{"n_head": 4, "d_mlp": 1536, "tie_embeddings": false, "warmup_steps": 482, "final_lr_fraction": 0.1, "train_tokens": 900600000}
MLP neurons of a small language model. Each row is named by its layer, matrix (up: input weights) and neuron, and shows model dimensions 384-447. Each number is 128 + 24 x the weight over its row's rms, rounded and kept within 0 to 255.
After each neuron's rows, "fires after" lists the tokens most often just before its 100 highest values on Wikipedia text that the model never trained on.

L5.up233 [137 124  99 121 129 120 109 142 126 121 118  99 156 110 183 151 168 156 137 138 103 143 137 110 154 102 116 132 137 122 125 149 121 131 127 142 145 124 139  79 150 118 150 124 104 116 142 178  95  78 136 128 156 169 118 122 113 174 169 143 118 147 165 140]
fires after: "\n", " |", "'", ")", ";", "3"

L3.up981 [125 164 112 141 126 154 128 137 146  93 157 143 156 133 145 180 117 100 138 144 126 133 145 124 130  92 114 138 146 114 107 149 125  95 155 118 147 132 174  73  91 131 136 104 112 145 109 138 101 112 117 127 178 173 145 135 104 161 126 124 151 125 128 123]
fires after: "\n"

L4.up217 [139 169 152 123 143 121 125  89 112 154 129  72 137  95 187 149 101  96 129 118 125 131 134 126 114 132 102 124 166  97  96 117 161 100 186 150 125 120 146  99 135 128 155 120 138 168 130 121 140  89 123 131 147  91 140 127 119 107 132 144 114 124 139 139]
fires after: " 0", " 1", " 2", " 3", " 4", " 5"

L5.up1520 [141 144 145 111 144 110 127 129 138 144 122 151 149 122 151 141 148 159 134 147 117 193 137 101 112 139 111 145 136 135 101 146 155 150 169 108 120 150 142 130 109 138  98 128 133 156 128 135 182  71  70 143 199 135  95 111 111 140 137 154 108 178 129 139]
fires after: " 0", " 1", " Se"

L5.up543 [142  93 173 166 139 116 147 119 120 160 113 158 127 144 146 132 111 109  99 116 121 143 131  88 120 132  96  90 142 154  92 146 140 109 111 150  81 122 134 118 148 119 142 129 115 124 107 190 104 125 147 143 125 151  75 139 100 113 173  94 184 142 161 113]
fires after: ",", ";", " and"

L3.up44 [143 128 121 112 142 134 102 126 112 119 127  91 129 139 146 130  72 125  95 115 138 122  92 164 128 131 120 154 166 116 132 118 138  95 153 147 151 158 161 110 150 152 147 146 102 107  90 113  76 112 144 104 113 166 117 140 135 119  80 125 121 126 122 104]
fires after: "-", " \"", " (", ".", " ", " un"

L5.up825 [112 165 131  72 162 137 107 132 116 163 109 140 141 147 169 182 129 135 133 120 113 119 123 169 126 167 120 122 141 118  79 100 141 127 143 153  66 106 157  97 113  97 124 111 124 130 139 114  78 125 150 170 136 106  97 132 124 153 138 146 124 112 173 178]
fires after: " —", "0", "1", " football"

L3.up3 [161 135  74  96 203 126 166 116 149 118 137 129 171 111 168 143  99 144 115  88 144 113 144 153 143 106 144  85 128 111 138 143 141 106 162 115 139 129 104  91 140 122 132 141 131  95 147 153  55 120 132 123 166 167 112 167 111 127 145 147 152 143 120 142]
fires after: " |", "|", " Kn", "P"

L4.up1306 [104 149 139 102 116  92 118 119 114 168 118 131 130  94 160 184 136 148 125 126  86 187 141 131  85 125  98 121 163  92 120  85 144 117 116 130 130 129 134 143  94 132 108 115 118 149 136 135 137 127 114 134 154  71 134 114 140 138 155 137 156 138 173 173]
fires after: " 1", " 2", "v", "ár", " 3", " 4"

L3.up678 [167 130 126  88 125 133 124 151 165 139 109 104 158 145 123 101 135 173 116  96  95 144 115 157 114 121  96  46 124 163 130 165 116 121  89 150 114 139 131 123 126 112 126 108 106 118 114 161 129 120 123 158 128 126  95 134 100  98 142 133 151 130 155 164]
fires after: "="

L4.up627 [144 173 145 172 146 158 130 120 125 137 124 122 127 138 138 175  88 130  85 125 144 132 120 148 123 147 136 123 157 120 130 133 119 112 147 115 117 143 137 119 152 162 124 157 125 128 133 149 136 127 129 111 147 103 142 133 111 148 125 114 126 135  94  95]
fires after: "-", " \"", "\n\n", "=", " un"

L5.up383 [104 181 132 136 136 114 122 114 175 169 113 144 119  98 131 131 162 102 129 140 135 155 141 103 119 129 105 113 139 101 129 102 147 115 149 145  98 129 139 116 163  70 167 136 131 126 120 127 122  75 102 162 164 137 118 113 113 159 143 145 136 131 177 174]
fires after: " 0", " 1", " 2", "0", "1"

L3.up555 [123 119  93 127 168 146 115 120 101 135 133 127 137 180 132 103 106  75 127  88 120 108 116 136 159 129 120 116 130 100  99 114 125 154 178 132 110 163 118 110  98 140 157 138 110 143 132 149  85 108 118 153 106 154 105 136 101 127 140 127 124 104 144  99]
fires after: " Su", " (", " \"", "\n\n", " Na", " Tar"

L6.up991 [103 151  98 124 160 108 115 116 124 127 115 144 133 128 116 108 133 138 155 112 138 119 130 154 141 120 119 123 111  91 146 120 121 119 132 131 138 115 158 119 164 129 154 113 127 114 142 136 111 136 148 133 136 112  92 206  94 148 133 138 112 138  87 141]
fires after: " |", " —", "|", " 1"

L3.up478 [143 133 117 157 155 106  88 121 178 148 140  91 163 124 140 126 112 179 141 114 122 121 155 121 124 125 138 110 138 100 148 116 134 149 123 146 120 131 111  77 165 159 110  80 106 108 135 160 101 159 127 129 160 163 119 109 117 138 136 116 132 161 133 128]
fires after: "|", " |", ";", " rel", "eg"

L3.up312 [138 132 134 143 129 148  97 115 167 118 139  93 132 128 152 159 106 135  87 132 132 134 176  70 116 112 122 128 122 145 112 120 136 104 144 149 150 134 132  91 133 142 154 115 102 145 101 119 129  88  99 111 180 128 161 129  77  86 113  79 130 129 147 130]
fires after: "\n"

L6.up829 [119 111 153 111 155 100 140 121 186  94 104 150 176 146 146 161 136 127 126 115 134 118 151 152 129 142 115 119 150 115 161 149 121 164 131 141 134 125 122 108  99 157 132 124  89 144 170 129 116 138 105 154 131 106 128 116  72 133 120 140 150 107  97 140]
fires after: "=", " he"

L4.up976 [143 108  98 142 143 117 107 159 142 128 157 114 130 157 122 124 104 140  95 163 120 132 145 156 120 108 128  91 150 104 101 117 152 137 157 160  91 138 136 108 134  97 143 130 129 156 100 118 118 167 130 143 147 118 135 120 146 163 122  99 135 114 132 155]
fires after: ".", "-", "\n\n", " (", "'", " un"

L4.up1118 [114 141 141 115 150 142 129  88 145 138 157  78 102 159 117 153  89 153 139 104 152 155 123 109 107 163  90 101 169 113 124 129 158 100 147 124 102 139 123 102 114 118 113 120 135 174 112 143  95 161 131 152 130 137 133 117 171 111 137 122 111 121 149 119]
fires after: " (", "-", " \"", "\n\n", "\n"

L3.up976 [138 177  94 108 142 104 114 131 115 112 143  92 163 138 108 134 148 141  75 120 117 166 131  99 132 101 136 104 140 125 136 110  97 118 159 161 134 142 150 119 106 130 157 133 105 152 104 131 111 117 129 111 130 164 107 158 133 133  82 125 139 149 126 118]
fires after: " (", " \"", " |", "-", "\n\n", "="

L6.up985 [148  96 158 124  96 133  91 105 163  87 140 102  99 123 161 144 113 146  88 140 114 116 128 134 131 168  69 118 162 159 119 135 116 117 156 138  76 118 142 129 150 100 138 121 123 141 136 146 128 121 167 131 167 142  98 128 104 129 159 111 147 140 112 199]
fires after: " |", "|", ";"

L4.up829 [124 128 119 140 145 132 123 130 106 142 131 136 127 111 129 107 110 125 125  83 126 135  78 195 127 160  93 121 122 143 132 130 136 156 156 173  82 132 131  78 172 144 136  89 146  99 129 116  87 104  99 129 141  94 120 147 116 127 114 155 172 140  78 151]
fires after: " |", "|"

L3.up1320 [144 132 151 142 150 113 139  89 129  87 162  92 165 105 146 140 136  92  96  84  82 111 105 135 124 102 138 107 147  69 187 134  89 135 147 130 138 103 119 149 110 149  92 163 129 130  96 155 144 145 117 139 131 144 127 141  88 129  73 108 115 149 118 143]
fires after: "La", " (", "R", "He", "V", "L"

L3.up1410 [166 174  97 134 136 151 143 141 142 168 168 129  94 101 169 145 153 124 108 131 119 104 131  99 121 137 117 143 159 146 135 125 128 127 102 143 128 125 140 118 141 126 129 127  79 118 165 147 142 106 133 137 126 115 108 135  92 128 146  97 150 152 112 134]
fires after: " |", ":", ".", "°", " (", "″"

L6.up1185 [132 132 149 110 145 112 155 102 136 114 113 129 149 125  97 121 117 150 127 123 146 152 128 135 149 116 108 108 145  68 130 145 130 109 180 155 124 116 185 129 101 130 141 182 147 115 139 108 100 150 157  94 184 114 148 173 109 127 156 115 130 144 125 143]
fires after: " |", ";", "|", "get"

L4.up844 [117 143 109 139 126 139 110 118 139 149 167 114 147 112 162 147 171  95 145 110 117 124 154 139 158 146 125 146 150 112 144 109 175 139 145 141 127 143 112 118 134 130 146 168 118 116 144 132 113 119 152 157 119 157 121 202 103 148 151 114  98 129 133 123]
fires after: "′", "″", "°", " res", " under"

L3.up1160 [115 163  78  99 149 136  99 114 121 146 152 144 133 149 122 141 151  99  99 143 151 136  89 142 100 139  94 116 136 151 123 138 162  95 166 140 123 157 165  99 107 146 139 151 125 136  97 151 117 123 110 141 117 131 129 145 142 137  99 141 103 132 148 120]
fires after: " (", "-", " \"", "\\", "\n\n", " \\"

L3.up763 [125 135 134 152 157 126 131 154 134 144 132 118 127 172 136 159 116 150  96  76 143 125 129 143 120 172 105 116 187 105 143 175 114  60 152 156 134 179 162 141  91 104  83 154 137 145 140 121 114 163 132 114 151 109 161 140 142 130 149 117  69 114 174 156]
fires after: ",", " (", "-", ";", " –", " and"

L4.up219 [ 94 174 121  93 130 129 104 140 132 137 139 106 157 132 137 167 121 139 139 105 135 192 115 112 126 144 151 121 161 131 126 155 131 125 129 128 132 142 160  81 104 125 161 148 134 124 111 140 108 113 130 170 157 138 129 108 135 119 132 110 160 137 175 127]
fires after: " 1", " 2", " 0", " 3", " 4"

L3.up862 [ 98 137 100 147 128 159 142 156 119 144 163 129 139 158 118 114 111 127  98 101 160 127 129 139 110 145 149 124 141 112 134 120 119 122 148 101 125 124 161 125 112 146 131 144 100 148 130 129 118 121 136 142 151 159 142 121 139 123 117 115 125 118 136 102]
fires after: " \"", "-", " (", " dis", "\\"

L5.up715 [131 134 143 122 110 128 105 136 150  98 145 145 156 133 139 119 120 162 146  81 101 163 132 133 116 120 121  92 125 131 153 138 133 149  81 115  99 134 117 104 139 157 123 122 135 118  98 170 134 131  98 158 139 155 147 124  93 104 108 157 103 105 111 138]
fires after: "=", " was", " ="

L4.up63 [162 164 118 131 126 119 102 127 144 144 125 111 117 131 151 131 131 130 130 136 150 150 118 142 126 112  88 126 148 114 122 152 113 130 176 121 126 154 163  87 171 101 191 140 114 111  91 127 105 139 140 155 135 118 116 141 120 137 111 120 124 117 120 126]
fires after: "-", " \"", " (", " ", "/"

L5.up159 [ 77 127 122 175 114 149 124 142 130 131 122 127 130 149 175 169 180 147 169 109 115 159 135 146 111 118 116 119 115 104 158 140 133 126 119 117 135 143 129  97 156 130 112 145 133 113 155 147 126 143 122 162 143 112  84 137 127 106 101 128 118 115 128 160]
fires after: ".", " He"

L3.up715 [156 119 150 117 138 120 159 123 149 118  95 153 113 125 161 138 116 125 127  79 135 139 106 148 106 156 149  89 142  94 116 163 126 128 114 124 179 122 126  99 121 120 120 133 129  99 151 140 101 110 103 154 114 129 109 162 107 143 125 114 143 141 126 140]
fires after: "os", "°", "=", " was", " Is", " Jes"

L5.up1214 [122 122 142 145 103 153 113 142 114 133 103 155 121 124 124 190 170  90 157 105 148 175 129 147  95 125 146 125 135 112 149 116 116  81 106 121 133 149 181 155 128 113 133 109 143 137 119 161 154 141 115 157 138 115 116 143 139 105 133 115 133 102 141 164]
fires after: "=", "."

L3.up732 [131 133 126 114 149 138  89 160 121 115 146  85 142 112 146 163  99 109  98 132 122 123 126 137 133 105 114 118 139 102  83 117 113  93 154 151 149 133 140 109 124 152 111 124 162 171 111 134  99 134 102 121 139 118 122 169  92 129  99 104 134 137 112 105]
fires after: "|", "\n\n", "\n", " spe"

L5.up281 [115 141  79 126 168 127 124 122 118 138 114 145 131 172 153 151 131  89 100 102 116 128 148 153 104 111  79 138 144 110 102 134 120 107 167 133 141 146 164 164 121  99 149 119 139 104 106  92  57 115 144 167 140 136  91 122 144  74 126 146 137 113 113 138]
fires after: " (", "-", " \"", "si", "\n\n", "d"

L4.up775 [127 126 137 111 135 145 101 150 157 110 127 133 185 144 123 113 151 111 111  74 120 137 106 114 124 167  68 127 133 137 124 125 122 130 156 119 125 107 110  72 122 125 130 124 124  96  98 130 114 127  75 109 122 174 135 131  97 114 134 130 125  81 124 132]
fires after: " was", " Total", " were", " is", " be", " formal"